From a checkpoint of a small transformer trained on Wikipedia: vocabulary 13729.
MLP neurons of a small language model. Each row is named by its layer, matrix (up: input weights; down: output weights) and neuron, and shows model dimensions 48-111. Each number is 50 + 12 x the weight over its row's rms, rounded and kept within 0 to 99.
After each neuron's rows, "fires on" lists the tokens most often at its 100 highest values on Wikipedia text that the model never trained on. A number after a token or word is its count.

L2.up81:66 60 62 60 50 64 48 41 55 63 49 54 57 44 74 49 32 77 53 72 47 39 64 53 51 44 49 45 45 57 59 52 56 68 62 34 56 68 50 46 41 55 63 41 52 35 54 69 46 45 40 14 46 69 46 23 54 51 62 66 36 46 40 67
L2.down81:35 53 66 54 49 72 54 32 40 52 61 45 48 56 57 65 54 58 64 51 50 47 51 65 48 32 36 59 53 34 56 57 62 43 51 34 36 53 51 50 65 57 66 41 39 55 48 62 48 49 46 64 46 59 44 37 57 55 53 54 33 48 58 73
fires on: " club" 21, " team" 8, "RS" 7, "ta" 7, "MS" 5, "age" 5

L2.up2533:31 48 50 37 56 62 35 70 47 68 49 53 50 45 51 33 66 33 52 32 46 59 28 53 51 58 41 49 50 65 49 66 50 49 51 56 61 66 52 69 36 47 61 48 56 53 48 32 39 55 54 64 35 63 65 66 49 44 45 46 30 46 35 57
L2.down2533:49 49 38 39 62 45 55 51 71 36 53 28 50 52 42 59 44 46 61 57 57 74 71 48 24 66 46 47 44 59 58 63 49 52 53 48 37 63 54 44 35 52 67 49 44 44 36 32 58 60 56 47 46 43 60 57 47 58 56 49 34 69 30 53
fires on: " g" 27, "app" 14, " head" 12, " post" 8, "_{" 7

L2.up107:60 53 49 58 38 35 54 35 51 44 58 58 62 63 66 59 35 31 40 56 75 48 27 51 60 37 54 45 46 52 53 75 58 56 56 35 65 53 20 48 55 55 48 65 56 40 53 36 42 35 55 43 56 51 48 38 46 56 47 62 56 32 55 51
L2.down107:61 34 54 33 57 34 56 79 32 59 29 61 58 60 39 45 60 63 67 55 51 70 35 51 32 51 47 66 41 61 61 40 50 68 45 62 38 51 37 63 38 37 52 47 46 57 47 39 71 71 48 43 40 43 24 52 43 57 48 47 71 42 57 24
fires on: "he" 35, "eb" 24, "af" 11, "ib" 11, " ar" 6, "ie" 4

L2.up2922:54 57 65 64 61 37 51 29 43 43 33 58 58 43 33 31 43 60 58 53 43 58 66 39 54 48 27 64 31 48 63 54 57 47 57 27 47 49 50 38 64 49 35 66 43 44 51 70 36 36 65 68 69 36 59 48 56 56 54 43 66 56 57 54
L2.down2922:37 43 55 35 73 52 59 51 55 33 40 41 65 51 58 75 61 62 43 44 31 43 31 48 48 35 63 52 46 61 50 62 53 54 66 35 51 55 40 47 49 43 49 32 27 39 46 71 60 43 41 62 43 30 46 53 46 55 60 43 50 40 72 43
fires on: " ex" 25, " sim" 8, " Tim" 8, " Ed" 8, " ann" 7

L2.up225:45 44 54 55 45 61 53 58 35 42 67 55 66 46 46 47 31 47 37 59 22 43 46 39 57 38 28 53 71 38 60 59 53 50 63 52 35 33 55 49 45 56 40 53 57 67 57 43 44 52 40 50 35 70 39 52 56 59 33 22 63 25 57 70
L2.down225:52 42 64 58 52 45 47 41 53 51 39 59 49 66 57 52 61 48 61 49 75 58 42 31 54 67 52 31 60 66 34 59 57 38 36 54 54 57 55 42 49 43 55 49 44 18 48 59 43 47 47 62 55 40 48 22 53 69 58 41 48 61 37 45
fires on: "  -" 16, "ly" 11, "ed and" 9, "ed" 6, "on" 6, "HS" 6

L2.up2595:42 47 51 77 48 55 57 40 51 40 56 69 46 51 79 46 68 58 50 53 49 49 44 40 53 43 58 64 68 45 55 38 47 38 56 45 50 42 61 34 54 61 45 51 51 57 54 44 46 39 48 55 55 46 59 36 45 47 34 31 74 55 41 57
L2.down2595:53 43 34 34 46 50 79 33 49 56 53 46 55 38 56 51 41 52 45 51 46 63 49 42 43 51 54 17 66 64 40 63 51 56 46 70 54 50 57 39 49 31 41 55 71 71 48 42 55 61 57 40 60 57 54 52 48 45 39 26 48 37 64 49
fires on: "ing" 17, " bass" 9, " on" 7, " top" 7, " The" 7, " cover" 6

L2.up3051:82 63 67 60 43 58 51 51 33 64 57 42 66 44 76 53 36 66 44 47 40 21 67 47 21 29 53 61 30 62 37 63 57 48 45 57 49 41 30 46 34 38 61 52 71 59 44 62 46 56 42 49 60 51 35 52 61 59 67 43 43 54 45 57
L2.down3051:70 71 45 48 59 61 31 58 59 57 73 55 51 46 69 39 54 53 38 49 63 46 40 47 27 30 48 37 56 56 48 63 72 49 59 46 65 37 53 40 44 22 56 56 88 47 53 29 39 43 40 24 54 55 45 71 73 60 65 64 42 46 37 59
fires on: "al" 14, " The" 10, "ular" 10, "ical" 9, "ity" 7

L2.up1038:39 49 48 45 40 47 26 49 65 55 49 55 52 59 52 08 58 57 56 43 35 50 51 43 66 58 44 62 43 57 42 59 44 34 28 78 58 32 43 31 48 50 46 40 47 31 47 58 63 39 41 56 61 34 51 57 44 34 43 33 28 50 46 49
L2.down1038:31 39 34 70 46 28 50 67 51 39 40 68 42 57 39 51 49 37 44 37 18 51 67 57 67 47 41 44 47 48 59 52 53 46 43 80 44 37 66 23 37 36 77 49 61 64 49 41 41 57 50 48 58 52 61 27 45 43 72 49 44 40 56 45
fires on: " My" 19, "hy" 10, " my" 9, "ory" 8, "\n" 7, ");" 6

L2.up248:54 62 63 40 58 41 51 46 68 61 46 47 34 70 70 73 54 48 47 46 65 26 39 45 60 44 49 67 44 63 68 64 74 48 39 27 81 57 31 47 38 45 51 67 69 66 35 60 65 42 51 56 60 48 57 63 51 59 39 47 63 46 53 61
L2.down248:43 58 67 21 56 55 46 46 49 63 48 43 51 51 42 57 30 35 42 58 61 48 50 50 60 67 55 58 59 40 60 18 55 55 28 46 48 39 43 67 38 60 50 47 67 69 41 71 66 41 48 41 40 72 42 60 59 33 50 81 52 58 50 38
fires on: "ot" 25, "ic" 18, "ymn" 6, "stone" 5, " stone" 5, "lin" 5

L2.up1377:52 55 22 31 66 42 37 61 48 40 48 44 64 47 71 62 38 53 35 41 63 59 47 63 23 71 52 57 45 54 50 68 52 60 45 44 63 46 53 28 39 31 56 55 62 43 28 48 61 44 49 46 44 43 55 60 44 58 45 34 24 34 49 59
L2.down1377:59 62 82 40 34 49 51 47 68 24 52 53 47 65 49 66 60 47 48 56 45 46 34 64 44 62 56 62 56 52 52 47 32 49 62 41 31 52 63 50 54 58 34 66 54 47 57 43 64 45 55 53 32 55 47 47 47 45 33 76 42 60 66 33
fires on: "ate" 15, " open" 12, "ice" 9, " Junior" 7, "are" 4, " direct" 4

L2.up745:54 59 50 51 57 49 68 61 39 50 63 51 48 60 55 52 31 45 48 22 61 46 58 30 54 57 57 53 38 58 73 57 61 47 59 45 56 36 42 41 08 30 56 66 62 55 63 41 44 54 52 49 52 37 41 41 61 38 21 36 31 47 34 62
L2.down745:44 62 50 36 46 41 49 69 50 53 56 36 59 65 45 56 36 35 52 52 52 46 63 61 53 39 49 44 56 52 32 68 56 50 54 51 57 64 64 33 34 44 58 63 44 59 44 47 48 58 35 50 60 65 33 47 36 45 47 63 71 45 31 53
fires on: " am" 17, " ab" 16, " ad" 12, " Am" 10, "Ab" 5, " cap" 5

L2.up931:41 52 45 64 49 60 64 53 63 38 55 52 65 43 40 36 81 21 46 60 64 56 44 49 66 69 69 69 64 65 64 57 56 36 66 41 46 39 41 61 29 44 73 46 42 32 57 24 60 44 49 36 54 58 66 34 71 43 61 40 60 60 64 54
L2.down931:62 34 33 37 40 53 42 49 50 57 50 55 50 56 60 54 65 29 83 61 43 54 60 59 43 77 49 43 48 47 73 64 51 29 34 43 42 67 42 55 66 41 53 38 38 54 48 77 39 61 50 47 55 53 75 47 55 63 51 53 51 33 59 64
fires on: " \"M" 21, "\n" 11, "/" 10, "[" 6, " \"F" 5

L2.up1119:54 49 74 71 52 63 31 32 47 62 61 72 55 39 60 55 73 55 74 61 48 41 53 40 18 74 31 48 29 41 61 81 43 33 47 68 45 42 56 62 29 42 43 41 44 36 57 52 47 62 48 58 40 47 46 56 56 34 53 36 62 58 46 49
L2.down1119:47 59 46 53 73 44 55 42 49 39 59 50 72 57 30 43 40 41 25 53 38 44 57 58 58 53 44 48 68 42 49 37 29 63 50 61 69 54 59 68 65 33 55 53 42 76 63 47 55 38 61 78 30 44 53 46 53 52 53 47 38 41 63 56
fires on: "\n" 23, "–" 13, "2" 10, " - " 8, ") – " 8, "); " 5

L2.up2260:39 63 69 40 52 59 55 59 24 69 59 43 54 45 48 52 46 69 36 54 50 38 50 51 29 39 64 43 48 56 29 37 55 57 53 52 48 36 57 64 34 59 38 63 55 33 54 55 45 48 49 27 52 54 34 39 58 53 57 47 41 41 42 65
L2.down2260:69 44 52 56 47 42 47 44 56 47 71 68 51 57 50 59 48 53 51 22 45 56 43 33 52 61 59 60 63 51 42 63 61 34 54 24 36 59 44 49 51 35 68 36 69 59 55 33 63 60 38 49 38 65 32 35 54 44 37 62 34 48 39 57
fires on: " $" 20, "ed a" 10, " received" 8, " won the" 5, " won" 5, " five" 5

L2.up342:54 40 50 65 29 44 34 58 68 32 62 38 71 33 31 36 38 57 63 50 58 40 45 56 52 38 49 77 43 41 81 48 42 68 50 62 41 60 47 46 25 45 72 50 49 54 41 66 57 56 35 38 40 34 54 52 57 45 55 58 62 60 66 38
L2.down342:37 43 48 49 47 42 69 50 29 36 57 51 28 51 65 43 84 46 32 51 39 68 42 50 61 51 66 28 42 66 61 39 52 55 44 50 45 65 48 58 52 49 50 54 43 44 36 59 34 42 43 45 35 63 39 34 46 58 57 56 47 54 43 47
fires on: "ang" 20, " Gu" 12, " guitar" 8, " gu" 7, "bon" 6, " Best" 6

L2.up1407:46 55 60 78 53 43 58 38 63 54 49 41 51 59 59 54 55 37 47 51 37 37 44 50 64 55 42 54 49 42 64 59 46 43 26 72 56 69 26 38 79 61 56 54 72 52 42 53 56 56 36 61 31 40 47 45 76 55 65 42 44 36 37 39
L2.down1407:41 39 41 30 55 40 55 76 40 49 31 75 57 59 49 46 61 44 40 43 13 45 54 44 65 46 65 71 31 37 62 54 60 70 45 60 50 55 34 62 65 46 49 38 35 63 51 45 65 53 46 43 55 51 52 37 51 73 54 72 64 61 63 41
fires on: "os" 41, "ing" 11, " from" 8, "as" 8, "ous" 5, " from the" 4

L2.up1032:43 44 41 40 53 54 43 65 65 31 40 62 53 52 51 41 40 38 60 60 47 50 40 51 62 61 76 66 58 60 58 49 60 47 31 53 61 54 67 36 53 48 66 41 64 51 63 49 58 37 37 72 60 35 66 47 57 45 50 49 36 36 41 60
L2.down1032:37 51 17 18 50 42 46 33 39 32 44 48 41 36 54 63 39 24 46 56 62 40 41 46 48 51 35 73 49 40 27 51 47 61 57 36 25 49 49 48 44 40 32 55 60 73 70 59 66 46 51 37 68 59 76 54 42 65 28 46 50 56 54 30
fires on: " My" 13, " di" 12, " my" 9, " Te" 9, " ne" 7, "tere" 5

L2.up2147:54 59 62 42 52 66 50 47 40 51 41 51 37 64 55 37 35 54 49 58 52 48 53 48 46 57 54 63 37 48 73 41 47 56 46 46 52 56 53 40 72 52 54 58 52 47 38 54 41 71 35 47 48 40 54 56 59 39 53 47 49 68 60 63
L2.down2147:61 64 47 52 44 44 47 84 44 35 50 57 43 73 55 48 73 44 52 76 83 55 56 48 69 53 31 62 40 40 58 48 42 51 52 57 15 57 46 49 46 34 56 61 38 47 36 48 62 36 54 62 58 59 64 59 39 46 48 33 53 58 56 34
fires on: " Gl" 21, "oul" 16, "ech" 8, " gl" 6, "ich" 6

L2.up811:67 45 46 45 42 51 69 58 78 47 64 74 62 57 54 67 42 42 40 47 34 41 52 38 39 64 47 64 49 71 51 55 44 50 42 33 61 59 50 27 45 37 66 55 57 54 34 50 32 25 65 33 64 52 56 43 47 57 35 61 52 34 39 55
L2.down811:43 49 60 59 47 47 51 60 43 62 59 67 53 48 45 38 51 58 52 59 48 45 57 60 50 38 63 48 51 57 48 46 55 43 50 54 65 49 59 58 37 34 39 65 48 49 59 42 51 51 38 57 44 33 38 37 60 46 42 75 51 40 45 37
fires on: " the" 25, " or" 17, ") |" 13, "gen" 5, "EN" 5

L2.up112:56 54 43 35 48 58 47 43 51 45 52 46 33 62 55 53 44 41 55 67 58 53 62 58 69 34 36 63 56 46 78 23 36 29 46 46 46 36 53 51 54 49 35 47 65 44 54 61 49 57 60 41 28 67 35 68 58 66 53 50 40 44 65 70
L2.down112:58 62 57 49 45 61 52 60 44 52 66 60 51 56 43 39 41 49 59 44 81 65 34 45 54 47 34 49 51 33 62 52 63 41 49 56 56 37 59 49 57 47 44 36 60 51 47 19 61 39 29 76 48 61 46 77 43 62 32 72 52 40 64 59
fires on: " back" 22, " mid" 9, " Mid" 8, " ground" 6, " bomb" 6, " Atl" 5

L2.up121:40 72 69 36 43 47 21 29 37 57 49 52 47 44 50 45 43 44 55 82 34 50 34 67 53 45 49 75 54 61 59 58 48 72 50 35 70 57 70 63 45 50 63 31 65 44 48 44 12 35 53 46 46 36 40 53 62 39 63 61 45 33 21 51
L2.down121:51 52 52 43 59 43 67 74 43 41 37 48 44 36 51 42 30 36 48 55 78 57 49 47 67 52 51 42 57 45 40 36 44 53 57 47 48 46 51 66 54 37 64 54 62 52 46 40 52 31 36 48 48 50 48 56 45 58 79 75 63 46 53 40
fires on: "ord" 34, " claim" 9, " def" 8, " med" 6, " defend" 4, " reg" 4

L2.up2105:26 46 69 62 44 70 48 33 55 29 49 41 22 49 58 65 63 29 36 68 43 44 45 64 45 42 40 41 56 64 69 38 40 50 42 58 68 62 50 33 48 46 60 63 64 54 50 31 43 25 47 20 45 46 32 47 51 52 32 50 50 68 52 48
L2.down2105:13 61 49 67 64 48 44 41 56 35 59 64 40 54 69 45 74 41 38 57 65 26 61 68 49 37 36 57 51 66 67 50 64 27 60 46 76 60 52 33 53 47 67 62 66 39 44 36 49 31 42 33 39 48 58 66 70 41 51 45 46 49 24 47
fires on: "2" 44, "es" 13, "y" 8, "ry" 6, "e" 4

L2.up2194:51 55 52 74 43 33 39 53 39 35 58 53 43 44 62 51 56 60 60 76 35 44 53 39 14 53 43 48 46 53 41 71 50 37 27 62 61 34 24 35 46 43 75 43 48 39 45 15 46 53 56 57 37 39 34 63 54 52 53 51 39 54 53 65
L2.down2194:37 52 68 40 46 38 64 46 47 50 71 37 44 43 35 52 60 64 44 45 28 59 39 62 43 42 58 27 71 70 38 40 49 48 52 41 54 57 65 41 30 32 42 23 53 54 61 49 46 52 60 52 58 47 59 30 59 43 51 43 56 51 63 53
fires on: "+" 27, " U" 21, " First" 14, "up" 9, " on " 4, "ink" 4

L2.up1229:47 56 44 65 58 79 51 56 71 41 39 42 74 48 43 46 52 62 56 64 29 34 62 49 77 54 61 41 76 54 37 43 47 46 56 58 76 59 60 44 55 39 67 79 63 31 51 38 52 45 17 48 59 65 63 65 41 58 44 40 27 49 42 65
L2.down1229:63 65 49 46 44 51 52 52 39 36 45 38 40 41 31 47 47 45 54 47 13 41 53 78 73 43 47 52 51 41 74 28 42 36 58 56 61 56 61 50 34 26 33 35 35 53 66 44 39 61 53 43 49 40 61 60 58 51 50 50 33 53 43 40
fires on: " La" 19, " la" 9, " US" 8, " lay" 7, " oil" 6, " Los Angeles" 5

L2.up2825:56 55 39 46 56 54 20 61 67 49 54 66 70 55 95 55 55 43 52 60 47 38 66 51 40 65 19 52 46 51 59 57 57 35 37 66 49 66 56 72 69 51 50 42 65 53 56 62 21 47 31 57 26 40 63 47 60 46 41 67 27 42 35 42
L2.down2825:66 50 41 32 55 51 27 48 68 57 73 66 45 58 51 68 40 44 35 62 70 31 37 51 14 64 52 79 56 42 60 52 64 36 48 49 46 73 59 53 56 50 57 52 65 50 60 20 40 40 57 58 47 42 49 41 44 62 49 62 46 30 48 48
fires on: " under" 18, " head" 14, " post" 8, " chair" 7, " Head" 7

L2.up2383:47 46 43 37 58 60 52 35 49 44 66 66 51 45 59 59 67 24 28 44 62 44 62 48 43 63 43 59 30 59 65 54 50 37 33 36 41 60 28 31 49 40 50 52 42 65 26 48 51 54 59 54 37 59 42 41 54 63 45 68 59 48 50 59
L2.down2383:57 47 58 37 51 47 38 57 46 52 65 43 50 52 46 38 41 61 50 60 58 58 45 49 50 57 46 78 42 54 57 51 58 29 38 62 32 37 55 41 52 55 44 57 66 48 60 50 42 47 45 29 52 50 43 52 48 61 55 30 56 40 60 56
fires on: "ary" 26, "eter" 13, "ure" 9, "ari" 7

L2.up2588:40 52 44 48 66 65 24 41 50 32 37 36 45 43 31 64 63 45 72 52 43 50 36 68 70 46 55 45 60 37 71 44 64 52 62 52 58 65 67 65 62 36 62 43 57 22 45 54 68 48 29 29 30 54 51 54 45 35 33 40 80 49 55 71
L2.down2588:35 44 68 62 62 46 46 52 37 69 30 43 55 40 55 65 62 55 40 58 44 43 41 74 39 68 53 48 23 43 44 49 68 42 54 53 47 58 51 55 58 45 35 39 42 70 43 32 60 76 55 52 56 35 69 23 31 74 48 47 50 38 55 74
fires on: " Bl" 21, " Bo" 15, " Ro" 14, " bo" 9, "-spe" 7, "bo" 5

L2.up83:45 54 83 38 61 55 29 19 51 50 51 57 63 48 58 47 47 29 23 50 56 44 56 27 41 40 62 65 47 49 41 59 61 41 43 62 61 55 47 57 48 33 49 53 60 45 56 47 55 62 43 34 60 34 42 46 59 60 66 56 53 58 52 53
L2.down83:44 68 41 44 62 52 47 58 36 44 42 41 77 44 42 51 41 53 30 46 42 42 62 51 41 44 38 29 36 62 32 47 60 64 56 66 47 59 54 53 64 43 51 40 61 77 65 56 71 29 32 41 48 44 69 48 52 32 53 60 47 64 45 60
fires on: "°" 27, " use" 18, "}" 11, " Ord" 6, "′" 4

L2.up1523:57 54 35 50 56 50 46 60 53 50 60 46 56 53 70 51 61 50 57 66 51 36 49 39 36 28 25 65 58 57 38 49 52 37 68 44 42 43 20 31 63 56 70 44 54 62 53 78 46 50 71 52 44 54 52 59 46 40 57 57 74 69 52 71
L2.down1523:40 36 45 49 60 40 59 65 36 61 40 52 44 47 21 36 61 41 45 55 20 40 44 46 56 36 42 38 51 49 43 71 55 36 57 56 56 37 41 64 23 30 56 39 36 69 59 44 64 46 53 56 63 59 50 69 57 31 51 53 46 58 62 45
fires on: "'s" 24, "'" 14, "s'" 11, "’s" 7, "inese" 7

L2.up2157:45 49 52 45 36 34 61 41 59 52 58 56 65 51 42 52 52 64 50 47 55 46 33 78 53 47 42 61 42 65 58 61 42 31 35 48 75 61 45 55 57 60 47 36 59 67 54 34 50 32 54 30 55 45 69 26 61 54 30 66 42 46 59 67
L2.down2157:65 46 27 47 48 48 37 65 41 49 53 27 50 33 32 55 46 53 58 48 67 44 60 34 44 65 73 65 33 77 39 61 50 37 49 20 40 43 36 84 42 34 48 31 50 36 66 55 53 69 44 47 62 54 66 50 40 55 65 47 39 49 56 46
fires on: "=" 20, " an" 16, " after" 15, " a" 14, " a " 6

L2.up2910:34 47 29 59 33 42 41 51 45 62 55 31 21 27 76 48 68 58 62 40 47 56 41 42 57 45 53 67 60 47 64 68 54 44 65 28 63 58 22 25 88 36 51 49 46 57 58 51 27 48 49 43 30 33 48 34 49 57 33 55 39 35 35 55
L2.down2910:48 51 37 24 23 37 52 39 57 60 36 39 48 48 36 46 57 25 54 62 60 43 38 56 63 50 57 76 61 66 33 40 52 58 56 47 51 49 64 36 26 38 44 48 45 65 41 44 36 71 54 27 52 43 33 39 38 36 48 70 52 58 35 50
fires on: " personal" 11, " head" 11, " heart" 11, " cons" 10, "-w" 7, " prem" 4

L2.up64:45 54 61 43 43 61 74 35 67 31 63 43 40 36 55 60 55 49 52 34 41 53 59 40 71 37 31 47 63 52 66 47 42 43 37 42 58 46 57 60 59 38 44 49 48 40 60 40 36 50 39 44 54 47 30 45 46 42 54 61 53 42 14 58
L2.down64:46 72 54 37 66 54 61 48 35 50 56 41 56 43 45 66 39 50 56 17 54 60 44 49 65 52 59 31 25 35 64 50 74 52 27 24 47 58 56 43 54 61 56 49 65 35 63 49 62 51 55 41 31 58 44 56 44 78 52 40 52 45 45 61
fires on: " | ." 16, " there" 9, "025" 8, " Sydney" 7, "008" 5, "026" 5

L2.up1048:44 45 38 52 44 75 47 39 25 28 56 60 62 60 45 63 67 41 48 33 57 43 46 72 51 44 25 54 50 62 71 49 40 26 67 61 60 71 41 34 55 22 79 65 40 58 55 51 34 44 48 33 54 41 49 72 33 51 40 45 58 58 46 55
L2.down1048:51 42 35 59 40 56 40 55 60 54 48 54 30 40 37 53 57 64 47 48 54 54 49 42 52 35 55 34 56 51 42 39 68 48 52 66 51 53 50 45 56 39 37 49 40 44 54 53 63 35 40 73 44 45 70 52 64 42 63 50 54 39 32 51
fires on: " |" 62, " is" 10, " | " 6, " Malaysia" 4

L2.up436:10 41 46 63 46 49 74 48 58 42 65 46 66 41 43 62 41 57 46 71 20 71 36 70 45 54 55 28 32 49 52 37 62 49 44 61 54 47 51 57 64 55 62 71 43 25 50 71 46 53 37 50 42 47 48 57 61 47 54 30 43 56 36 55
L2.down436:52 32 58 42 60 53 40 44 67 28 60 34 44 52 51 77 51 35 60 41 38 41 44 65 40 51 44 62 56 46 46 54 50 41 42 61 64 38 56 54 38 33 52 35 32 57 37 43 54 37 55 59 61 37 47 39 44 55 33 53 56 42 47 60
fires on: " sh" 25, " Sh" 21, "ash" 10, " do" 8, "- Sh" 4, " product" 4

L2.up1943:53 41 44 59 46 42 19 48 62 70 59 58 59 42 62 41 57 52 64 42 18 30 36 43 62 26 45 42 52 47 47 45 69 59 66 42 65 84 45 50 50 58 47 61 55 34 47 54 45 46 73 27 67 32 47 47 61 59 42 38 69 77 71 50
L2.down1943:42 60 62 57 46 67 32 64 56 44 51 56 46 53 23 47 45 49 49 47 70 44 69 38 51 58 52 49 47 52 38 51 40 51 61 52 44 47 37 47 42 39 36 53 82 33 52 54 48 51 47 41 40 45 72 25 41 33 33 69 81 52 39 39
fires on: " also" 15, " footballer" 14, " politician" 12, " can" 6, " used to" 5

L2.up1369:58 45 29 58 54 57 42 55 45 54 49 49 42 51 37 50 44 56 42 48 69 37 67 61 46 44 35 56 41 49 62 59 59 33 48 64 58 53 28 56 26 69 50 45 44 52 72 58 27 53 54 18 53 48 47 49 43 61 52 27 50 38 48 57
L2.down1369:58 49 63 37 58 50 69 70 54 37 47 49 67 53 55 26 42 44 51 60 42 62 38 53 25 73 80 66 46 63 50 50 79 53 34 48 35 48 59 60 67 08 50 26 60 53 46 47 62 59 48 42 54 43 28 57 52 48 50 69 42 39 53 47
fires on: " am" 16, "46" 14, " Is" 10, "AT" 9, " having" 8

L2.up2275:57 53 47 62 46 34 38 40 62 22 48 42 44 63 51 44 49 62 65 66 50 53 51 63 56 33 74 81 41 59 65 32 48 56 51 40 56 54 32 50 43 49 56 70 45 52 61 49 40 37 36 69 59 44 62 65 59 45 57 36 34 45 27 54
L2.down2275:65 53 46 65 08 65 43 59 33 54 46 71 47 65 57 61 63 62 44 53 44 54 30 25 40 49 51 70 55 51 60 43 54 49 61 45 57 51 33 67 46 51 43 40 54 53 65 53 59 49 56 46 65 64 60 47 56 69 73 51 45 53 39 68
fires on: " ant" 17, " en" 14, " Ta" 11, " La" 11

L2.up1215:50 49 60 45 68 56 54 35 52 46 45 52 78 43 44 64 40 44 48 46 36 40 82 70 85 41 44 61 71 54 53 45 62 48 43 47 47 62 49 44 54 53 59 62 56 64 45 51 52 41 46 36 59 19 58 58 51 41 60 58 75 48 52 54
L2.down1215:75 58 42 35 70 37 65 65 48 65 51 49 55 57 66 47 46 52 35 42 41 53 44 41 59 54 57 60 54 45 69 45 63 44 56 25 65 61 41 51 34 50 58 56 36 46 56 50 63 52 59 55 53 22 47 43 45 38 48 48 43 48 44 35
fires on: " general" 13, " Jan" 11, " Ann" 11, " General" 9, " known as" 6, " St." 6

L2.up22:48 58 64 61 60 26 42 45 54 18 49 45 54 45 45 65 67 38 48 42 50 63 58 66 54 43 37 56 34 65 63 56 44 25 39 54 57 47 57 60 28 47 77 41 49 46 65 60 46 37 50 51 71 54 51 61 44 50 55 39 51 55 46 50
L2.down22:44 19 70 32 58 56 65 54 64 47 42 49 35 56 48 40 51 37 53 57 55 39 33 41 36 51 38 76 74 58 49 72 60 53 52 52 71 37 43 53 43 32 47 67 57 25 54 64 45 53 64 67 37 47 24 42 46 64 44 44 52 45 65 48
fires on: " national" 20, " National" 16, " cr" 9, " co" 9, " Cr" 4, " pr" 4

L2.up246:51 55 49 53 70 54 64 46 44 48 61 61 63 48 47 33 64 62 66 35 59 42 43 38 41 42 51 49 55 62 60 59 59 36 61 24 59 36 39 35 64 43 53 52 38 45 42 37 53 43 34 58 29 51 41 67 48 45 38 44 44 41 40 55
L2.down246:54 42 49 65 57 34 40 47 33 63 44 22 36 62 41 45 53 41 65 38 31 53 65 57 50 57 49 43 57 53 60 54 49 18 56 76 37 52 45 60 39 44 31 43 65 55 61 76 51 67 67 50 54 59 55 49 47 61 56 52 37 48 45 53
fires on: " Y" 52, " U" 22, " '" 14, " February " 4, "—" 4

L2.up2202:41 54 58 42 52 71 72 54 43 68 41 26 47 54 44 53 64 47 53 41 41 55 39 56 58 45 25 35 55 69 71 51 77 39 42 45 65 76 43 59 56 40 49 65 46 20 49 48 38 47 61 34 54 51 68 61 65 59 66 51 38 31 55 68
L2.down2202:47 38 46 46 50 57 45 67 53 44 54 49 34 47 71 65 74 36 62 37 33 39 54 58 29 61 60 41 38 68 40 51 47 54 60 57 63 67 37 63 34 51 66 31 47 30 38 41 54 64 53 50 62 56 69 31 50 42 43 42 45 60 47 46
fires on: " Sh" 21, "On" 15, " On" 11, "- Sh" 9, " on" 8, "ed on" 4

L2.up725:49 39 41 56 43 56 50 42 25 61 59 65 63 49 59 65 39 47 60 84 46 43 68 64 38 49 44 62 38 57 71 31 52 45 53 49 62 56 49 36 47 51 61 61 59 44 36 44 46 50 57 67 44 45 75 67 64 43 47 52 28 43 61 60
L2.down725:36 51 52 51 45 44 45 31 54 56 55 64 44 38 47 64 53 58 60 36 31 55 48 45 61 43 47 48 47 57 49 49 42 54 57 74 42 69 58 35 47 63 52 71 53 33 55 65 60 54 62 39 56 39 53 57 52 73 47 46 38 56 35 55
fires on: "os" 35, "ung" 13, " trad" 6, " controll" 5, "us" 4, " compet" 4

L2.up1217:34 44 48 45 70 63 48 61 80 40 55 34 41 53 49 53 41 66 51 57 40 33 42 79 61 27 59 60 49 27 49 50 41 38 51 55 35 62 65 66 74 42 46 37 48 59 47 83 37 39 31 40 48 45 47 58 62 48 55 63 55 40 49 54
L2.down1217:50 13 53 46 44 34 57 49 50 38 43 41 44 44 54 54 50 42 67 49 53 54 26 49 30 47 58 58 46 54 46 43 50 28 49 42 39 38 53 55 49 39 48 44 55 61 60 61 59 73 51 26 33 36 46 53 62 52 52 75 28 69 83 36
fires on: " new" 14, "ical" 10, " in a" 10, " a new" 8, " modern" 6, " under the" 6

L2.up428:40 63 67 68 41 53 10 54 43 45 62 66 72 72 60 40 66 35 42 48 61 44 50 45 52 77 52 85 44 49 43 68 59 52 47 69 80 61 46 45 69 60 48 70 65 40 52 40 47 45 52 38 67 31 70 50 64 35 51 55 67 39 52 51
L2.down428:49 55 55 60 24 65 57 57 36 29 36 51 51 54 37 57 36 44 33 29 49 52 41 46 63 67 61 35 29 64 49 56 39 47 69 43 57 34 75 52 72 44 39 54 43 36 42 49 40 62 43 53 25 46 38 57 56 43 34 27 51 56 45 56
fires on: "ing the" 19, "ising" 13, "ating" 9, "ing a" 8, "iting" 7, " leaving" 6

L2.up2676:38 69 72 71 62 62 44 44 41 66 46 44 58 59 59 58 48 49 25 43 28 24 67 44 62 54 61 55 50 49 36 39 48 56 51 49 57 58 68 46 41 62 48 44 44 33 61 33 38 44 57 55 26 33 32 47 53 52 47 36 56 51 34 49
L2.down2676:59 46 83 49 53 52 58 48 34 53 54 52 40 70 51 32 36 39 55 71 55 61 52 14 46 47 71 54 62 44 63 36 56 53 34 52 42 46 50 37 30 53 54 76 34 53 27 39 43 50 62 51 67 31 52 43 60 61 63 73 53 32 51 51
fires on: "ash" 21, "it" 10, "ID" 9, "am" 7, "ection" 6